config.toml
num_hidden_layers = 10
hidden_size = 192
num_attention_heads = 3
num_key_value_heads = 3
head_dim = 64
intermediate_size = 768
vocab_size = 1336
hidden_act = "squared_relu"
norm = "rmsnorm"
norm_place = "pre"
norm_eps = 1e-05
positions = "rope"
rope_theta = 10000.0
rope_fraction = 0.5
qk_norm = true
attn_scale = 0.16
bias = "none"
tie_word_embeddings = false
parallel_block = false
extras = ["capped logits"]
init = "uniform"
init_std_qkv = 0.0573
init_std_o = 0.0128
init_std_up = 0.0573
init_std_down = 0.0128
optimizer = "adamw"
learning_rate = 0.00277
beta1 = 0.95
beta2 = 0.98
weight_decay = 0.15
lr_head = 0.00842
max_grad_norm = 1.0
warmup_steps = 404
schedule = "wsd"
decay_fraction = 0.421
decay_shape = "cos"
final_lr_fraction = 0.0
batch_tokens = 32768
max_seq_len = 512
doc_mask = true
train_tokens = 148800000
max_steps = 4542
dataset = "wikipedia_en"
MLP neurons of a small language model. Each row is named by its layer, matrix (up: input weights; down: output weights) and neuron, and shows model dimensions 0-191. Each number is 128 + 24 x the weight over its row's rms, rounded and kept within 0 to 255. Numbers have three digits each.
After each neuron's rows, "fires on" lists the tokens most often at its 100 highest values on Wikipedia text that the model never trained on.

L4.up83:145109154120150152105130129113074132094123123146132122124130111104156108127098168078075127163149114152135102158136137112105140098117198115133135129123104118113109141130075117136129131143139145103105137173086114084080148115139153132133157166114135122113132163161163133141148171154117140142136082096090146141125109133136147107148104086148092129160112090119141099127121133113105106064129142108120091119087111160139102124100124157109075112153127151137184140160147109138145153129112083105157113121131115129129106135150130128114151120111133099153130148120128128098048140128093122146
L4.down83:143103138124144153137073110122146133132110155124129117123173142126161114122143107129100117140106156133125134132135135103144106126166064094084108134192145144164138139098112135125161117173124148111150153097099112118135136128163140121114093107138103117153154118121080103145074069115123086065095160118120149097177107115119128113110128176115133130060163143144084128137153118099146150158125088095134148142137135145116157137128172135106145121084106162160128155129103136141097126100153129143149113146141148133092134089119122135120102137158126112147141149135084100122102097146140111125
fires on: ".", "6", "7", "5", "000", ")."

L4.up758:093129130172155169146133125119110113163136168106137108129149122126102139153140158110116146157159152098147116105186122128110109098130187105150095101119123137129123144121122136101153132130154140136135105152141127116133150180187103115096139127132102116142118164131133109103112128158118150075160099128142113093104117092067078117170126113125178105136122078153130119127079140146135133119103101116130115124094116118170145132162117094105105069127113161110094148115135085199120118122145121098110114138160118128113103124133121140140128147165116136129128121102081158118085130114136136085
L4.down758:129114123130107125112122093159128129114130100111126124098142117059157140110124152083119100158123070139129128101080104112121133097178135120123166167172140107117164166118097110153110177106105161142149123100138131140122130126127123142128121135112120118126129144136132162164142108150125123181118144101144149150103110126137102123171131133142132116135144108128159140125125128078119148145177152085113136118097156106152093108112151126102136194168146100152167136164135092099163134092130079140162133156101150125132144100133169113140153074108153113086144140119162125112141142101148150084
fires on: "|", "ist", "pl", "ce", "pr", "em"

L4.up189:158123126100129142138106110101130122109118099160142142074128137128148140131106128135097110132121107146068082099182128141142128128100145127134076159122124121106124119115099155144114145091146107120140126136118159116124152116136107097118168122172135155110115111170154150103107119163115138122073094105112108186182095096138119098101133131125136091127120107145142142120132101130109059142150163107075134139111101155141089107116136104076094091140124153119157115071142120158117152141153101118116145154131114170119103145163123137148114083106126147159115101094139148175135140104145134126
L4.down189:117119070111150149109138147106152094167135149146132149138154117149129063108141129121135120126114164097108145103095119108118134099121096154128113138112104143137084152104112089133130165145117137084126144096151116116141183140138120115122146147125126139101129129151108112105124149157125099120159114112103194098112127134122163075129117131126138126203141133106185140185130150101125117120121096102123129154094135136113158133106158147051118128148146126175139143127095132150138101102152145151084148145125128114114138090145144163135109172094121124129130181144100130103093153107117137155
fires on: "7", "6", "5", "8", ".", "1"

L4.up144:118115111124127155158111086141127105184134159106099123117146144092105131095122121142147153117069110145156147080134134110118153142115113127139134153140090111133155127130105129138078179105139133144099116090055149156105114130125131124131139111161113114102117153176095104169099097141120108128122111144123100106132143121086121157123154132109142095138113106158135115081117137135125151153162137150069064126107076141127146094158114125138128118122085118108179114122134123155103116108155139165163123166127104123176134132160121134121128139152109140164084127094101126125126176155116122157
L4.down144:075143105118090118081087125126128124086135086088135102119143102123097143111108163148079170140175112109124128112098121104114131146117106154124120128127155130149137072111209090120155133104105093131103130117173089140109132092075132149110115128110148129131168140165133141174141125139117117171115117164132155144133112147168137070115117101106180126127094142105089129121117089121150125119152128108141126133125144113143125090128114122151129078156149182136126123160137098129134158157122173081134098096147114145117111136140141132121154130119137118092135151128126145110121138128095110134
fires on: "p", " a", "t", "ch", " an", "ary"

L4.up516:105137130154114146173126125165141133126124109091107131135124129122123065105130107134120099148175116175097093147115155135094134171143148132131107166131098150131133101140127144158118147136106143161131147111127110073103109133129151151152111102163131134105146123138177096075156160170096141147077142123124146108140118088125150157130127147124114128138115115156139094152119181138136110124144125132129062069106124126173131143138145132158119122148122129114170088141084119116110138091122107123121112096123174126145146138148182129098076120147156075164131110143118099123091164141143137131
L4.down516:154077134099109150142084131139126140105153098168194112089159158121121113161097136119093147132108117117160112137107179128128119120108150101108136125122123114104143134107154114142137139154144138143121205143133105126121120143133138145151111111117130137128104182085127149153137157129118107139143138148114160126128085130099085130096146105124157154144139100098058097127156127114126159154142147112153082127123091108136141109142143145118114119155151157083123118107122106118165111141140140106094115155148166148121133135124153190171096093111116117123115156092160118139108153153161187149
fires on: " "

L4.up120:132120116138173126123093151121110123133116112104139151161126077115104114143091094159145142165151122137101091137098174136139146155163155086122094156150135121114124134120096152146115149107097116156108192091084120102149161127121106117131130086143147146148126136145172100105173125148134150147100171140121102152176159083130126168163142126124134156116121137145170128147133127164110119168117131107165099112156125157145132113150101118122127122129099108104134103114126119157129076123124034099144090120160099135130152158128127112152131114145132150152090124162097125125114159149140127139
L4.down120:119153106125134150164137099151158135121107156180147136078107144128129106119158148158116177146137120118174138128101160130118139117123097145074151111104100134139139116116166147109102133154116110149112101141134153137118113101095115134148108104137133117113159138125115129114142110160101097109183140095115123128155143115143100118110128097139123140147167139100183138203115149110107159140137079141129139121194116098176158108074124180098099120124112145137127141113117135121131180169073133094111146159152148119129111105134136109139131182127136122131116169108121113137116135087141157096
fires on: " "

L2.up376:100086120172116132110149110139111077115113115156143123156136115118116118117152101179144175114105129169123088164150144140151148110185162115119122144140118103162118111121095133115073129135094120145176122066105148085150099109142141094156131103132142088115165150125166154151139118119163157119101123125148062129155101118122123133138113119151171119116092107097156104109115140120142123160116119134105075116131125148117138127161130120124108146090130137110118135116071130100090109082160140116121107121130164118149157119142184134129156125134111108133140091126138134174126108098168136108
L2.down376:115138081107115122102103151102140167150114157121126128114120148106148130090107134151089110165121146129126126094065144094133107138100134113135148134110169148148078125116128140128135085088150119114137139178071095157141139135124110123132185125108171135130096129112127156111141146145134128124081143135119175129144156112161149152150140132098126129121159125130120124098161128122140117110153138087141168154090126157143127133121127104146142120197136143130074120120177089137216169142119115141141114098145109127091148136100123127132094109122159137125122132112119108151126193130096113132
fires on: " for", " def", " a", " against", " with", ":"

L6.up648:130079140104162136103111096168145119135137162129103089130133111131086116119086155099096110073099145114133144095113088128118120144137119116158117119111143106124166153116126120161128195135134157093094115153105121121114120167133129131110149134138150117138138155148109132115144101134129136099125118162104138187138118098117116162111150142171162136106072130132131113103142108111115101159139140152114118141156099117128110126125110144121088098155104108117134114138140094146109059087111141147138125127175076161099148101110095159156131121143129072116147126123138154131149136180101175075
L6.down648:112172116095134151131095166124130145125164099091146168119120138141153105110124135173113127146187101105157116151157106131120141088092095104111129136104158122154132118089216098084110103132084109118157157161113123113070132104107130093129131132132080141173143121122137143135087124142130118131139103129121110110121118147167117117156122111092130128126097157078080132146126104114139142128122154126138116085117159144122149128136118139122140116113095110158118156143106121097133170140123168098132097147176113136115134173157166128137142139125137116143106114118160092148133149181122128170
fires on: "t", "k", "en", "he", "ch", ","

L4.up687:135121104133130163143124132147126115120131087120115155164110126132117106098140182101150123139193099140111055088142178142084130162132175129139126154136083157153153111166142105079102102135125138125139154117095134080113142110146144146138141145135134124143092132151152126106161189135091116136095134135147131147112131158129132138160129146153114105125093108151154097111109179163179128132180119107161091093113123099144094133127130138117121153114119098103128140115162112115137161071133106100138089067130118124108144127117136114099133127106124100121157144128101120135096143157137111122
L4.down687:130106084151104139179115102108139145178085123155145117142144126130117068139145146125076109123145112157139140128085153148132140152097136153179127164159103109124095137123157131113143152136107118141129161096107142156125127127124130131152127104106092166109064169110109152138129114083133131098132110070108149150118132148106139115091111113121125122140093153142093101128113134123137130136127123106123112131113095132117125115165121113091139103123152154133125073132108089091122162123157183113138103191103118139122152138142161145151115108138086143124109169125116068162180148118103136137
fires on: " ", " (", " on"

L4.up571:119106107110126152136104129115126109120121111117161115114134123111154104118125120130108134117122090108116096102123168117126116111129154139136147158113098129100140133131110085134124134123157142129149191128097157150130129119154157132111154096120150159135109159163165155103170124144110149098140081102162084175159105132147099102115128150161139128141106125109145143106166105152119123119124169072165126155101077105107085122116139123100075163178119142098123169143161126126124132130142064124153106127135102125086140186131109168120148139172093133130141152093131173116093142100121152159
L4.down571:200114175129142131128135119077174104124167152141095108152137140140118104091125170126115077151088135114095115130096130149118155147147126087097107130138130137126104172112133136117132150128102119144118057108116156139134166136095186100116134109128169145075114113141104100117119124140142114097104104076095140127162134138136144108127117163076117152150104127131138141115129130129100100139084102137096131147098148104176156133120159139101138111116114162129124157098085163134165111106137116142111126118107109110125147065141111134142135150099115131135130153104141128128139115156086167134
fires on: "0", "7", "5", "6", "\n"

L4.up76:182105134163125172145130081131118131160111166100170146109153105119162084107121150091105188107107128135098115104132125112112157138154180149123142128113114144148135135191106101150135115120170126139145134072121169139150141141164137095116160135168135138116122159151137106146120122109155088123122136121156120148177102124109103123154098077103142103136093105095116142139154136124147129144146118082098130168086114080170122115114111127120090082130128145134141132139110100115160112135085120126136103125140133131118159153138114150147136136133102132107090119072137114131094173147146149140
L4.down76:138160176171132143156108126150147145119187094140106172123157141128131136098098163132113107130140137124121163146116111095143159125119126156109065161141170107076106136114164086123140100115137126155105149171148128109164158138121166085156106110104165148179133127138162123125124144149142126112144132122112108135079096146161117101144137152125124091147123114119120134120129201113135133107114107123124167108117085165147139106085110174129108111139133130115131130142134116115145109132137164144085116111129086118103152149127146126164102195096113133111129089144124134074126116130099131132
fires on: "0", " of", " as", "6", "5", "U"

L4.up291:149086092142114143094115104105128130108110116106131132133127147101103134127121118089135163146178124132144131160143107154109117108140116147136142095093093110084147146115076099113134100122173124113124149121123126149123158164102114134126116157129123147153092124148105157130132170165095117101122118142092126202088090155085113123137115177078140130179112121150122120137150146130177164081123112133136159123148134145117101124157130154113107111145121149106108164121209116141144145134095084117119150094132099177105111112130111173129135097137116095098107151121115144125089129117116135143
L4.down291:103139124109151083165133106147147113149149129115109136080113117133170125169129088091127131120101169109145120138108134139158139155133115142100105138138150164153149155155121169089086147136106160136146126169145132120114153146167138144149137099108136113117193167112143144122138159103178148154084127121154113119128111119116185145123149126167148132105137161117098122111168098148118133149105096137070115087138096133125115130091100118150094137117092148138136125162100100151109139140146148116101106159104165098125175171134130159111137142155139142158109086138124108146136067137112099119
fires on: "ess", "born", "ary", ",", "as"

L2.up433:102057117138156139096127092155157100132124129118116114152122119121099119147157129141128161151128112148124120153117122155115169103143126093152133131143127117135145107110125110136096137150107105186160134110143166089145145164160194091170140110120145101088129121140161152124137130119126153142093125119134097140191130108137118183130123135106102103109106081124172104131131130131135109130162099092073101116093126131127116142139126122151137082114117145122134140109093107109119165102117124152174076116148119113145146142184181117101120114126112121163147144125146139182141152117121162088
L2.down433:126158121146142114121122154114105122167125112135127112104122110134127112122103143147138137119122125132148136097110076086161107171124139081091140107148117151093074123148118125111152085168131069139145134158086149178118154113145161113135154109159139139143113076155167141159127121132162122148177136159145122084135141142088097078150132100089152110083134122119092116086162138126119130114105109173137121133121130168175120168132125132146089120146152097131109132100114105135143102121155144166157131158113120169143126123159109142096116131131144163126151102126164132150131151131166096174
fires on: " s", " over", " against", " l", " with", " o"

L6.up321:129102114124131199116094147135094083109138122097131159147106138111108103138131108107123121103139123114135085126127160152130114135134163134175118154113088108146131094117141084106132107114109116139155138122136178152101131125138110159169123141150080112115151158162108125060154197148106145122092153126117167119138090155067112140171144145165157090162132152098154097139134155104153135126150135130166098100145107111138119131131117119134110130154083168105124127104122141113084136122105116137133095116120129113099129110126160105146155097138130099144159112118113092119082155112160157114
L6.down321:145120140142143126096155077137101141131132111070120124102092103115115158185092119130138146124080065135143113098137183138132173098131135115119142141093111105116161119103156142119169147113177176097143161113100139127174129129131129184114113097086108157116141134128157099164146122157139124099139123122133090145100122109138184110131102172116124125151081098145126117117108121104133126159131143131091100143100115155133137162121152112101121154139163136076139104092126093146136144119168109141103158113097115140142136137154141144134127114143128145065104136147134103123115124144142094123
fires on: " ", "born", "N", "om", " N"

L4.up204:136092123135158127115115125133118152119129140129140085121132105132117095154179103111089141106131102103126116101119089125074096116140177156121082124119085126126151139171116141186101123132145125122156153111144112116089108150168177130144128136146088121113109145155125139096137146152139127094102108150133149124116094150090129108166094105144141136123101106121127148133124120120140089126133117072148143123087115149151098155111129101133074108140128159126166173131139099150117097140127092109107174113167099150180140116128085143158100107097146089156143148103137192147134155119124138105
L4.down204:170144106066085139126131136092154144149121123078120179133131116086094139146118135107153186143152110083149131134132104140110078152160127107135088139095178150108150148123165108150127134146116142113146120115155127124114112149106151096095137114168098077097145111149109131146143126140132114120099124139163117109094129134162105155093100153072114122148173118124086122104137129144191128175102143151155148167117127107106126149115116157116121106117186130143117119117126091113113109105097138109136086147123109116133104131111133153176138090154143146098127123121140135159122119128162142135
fires on: "ast", "our", "erv", ",", "ther", "en"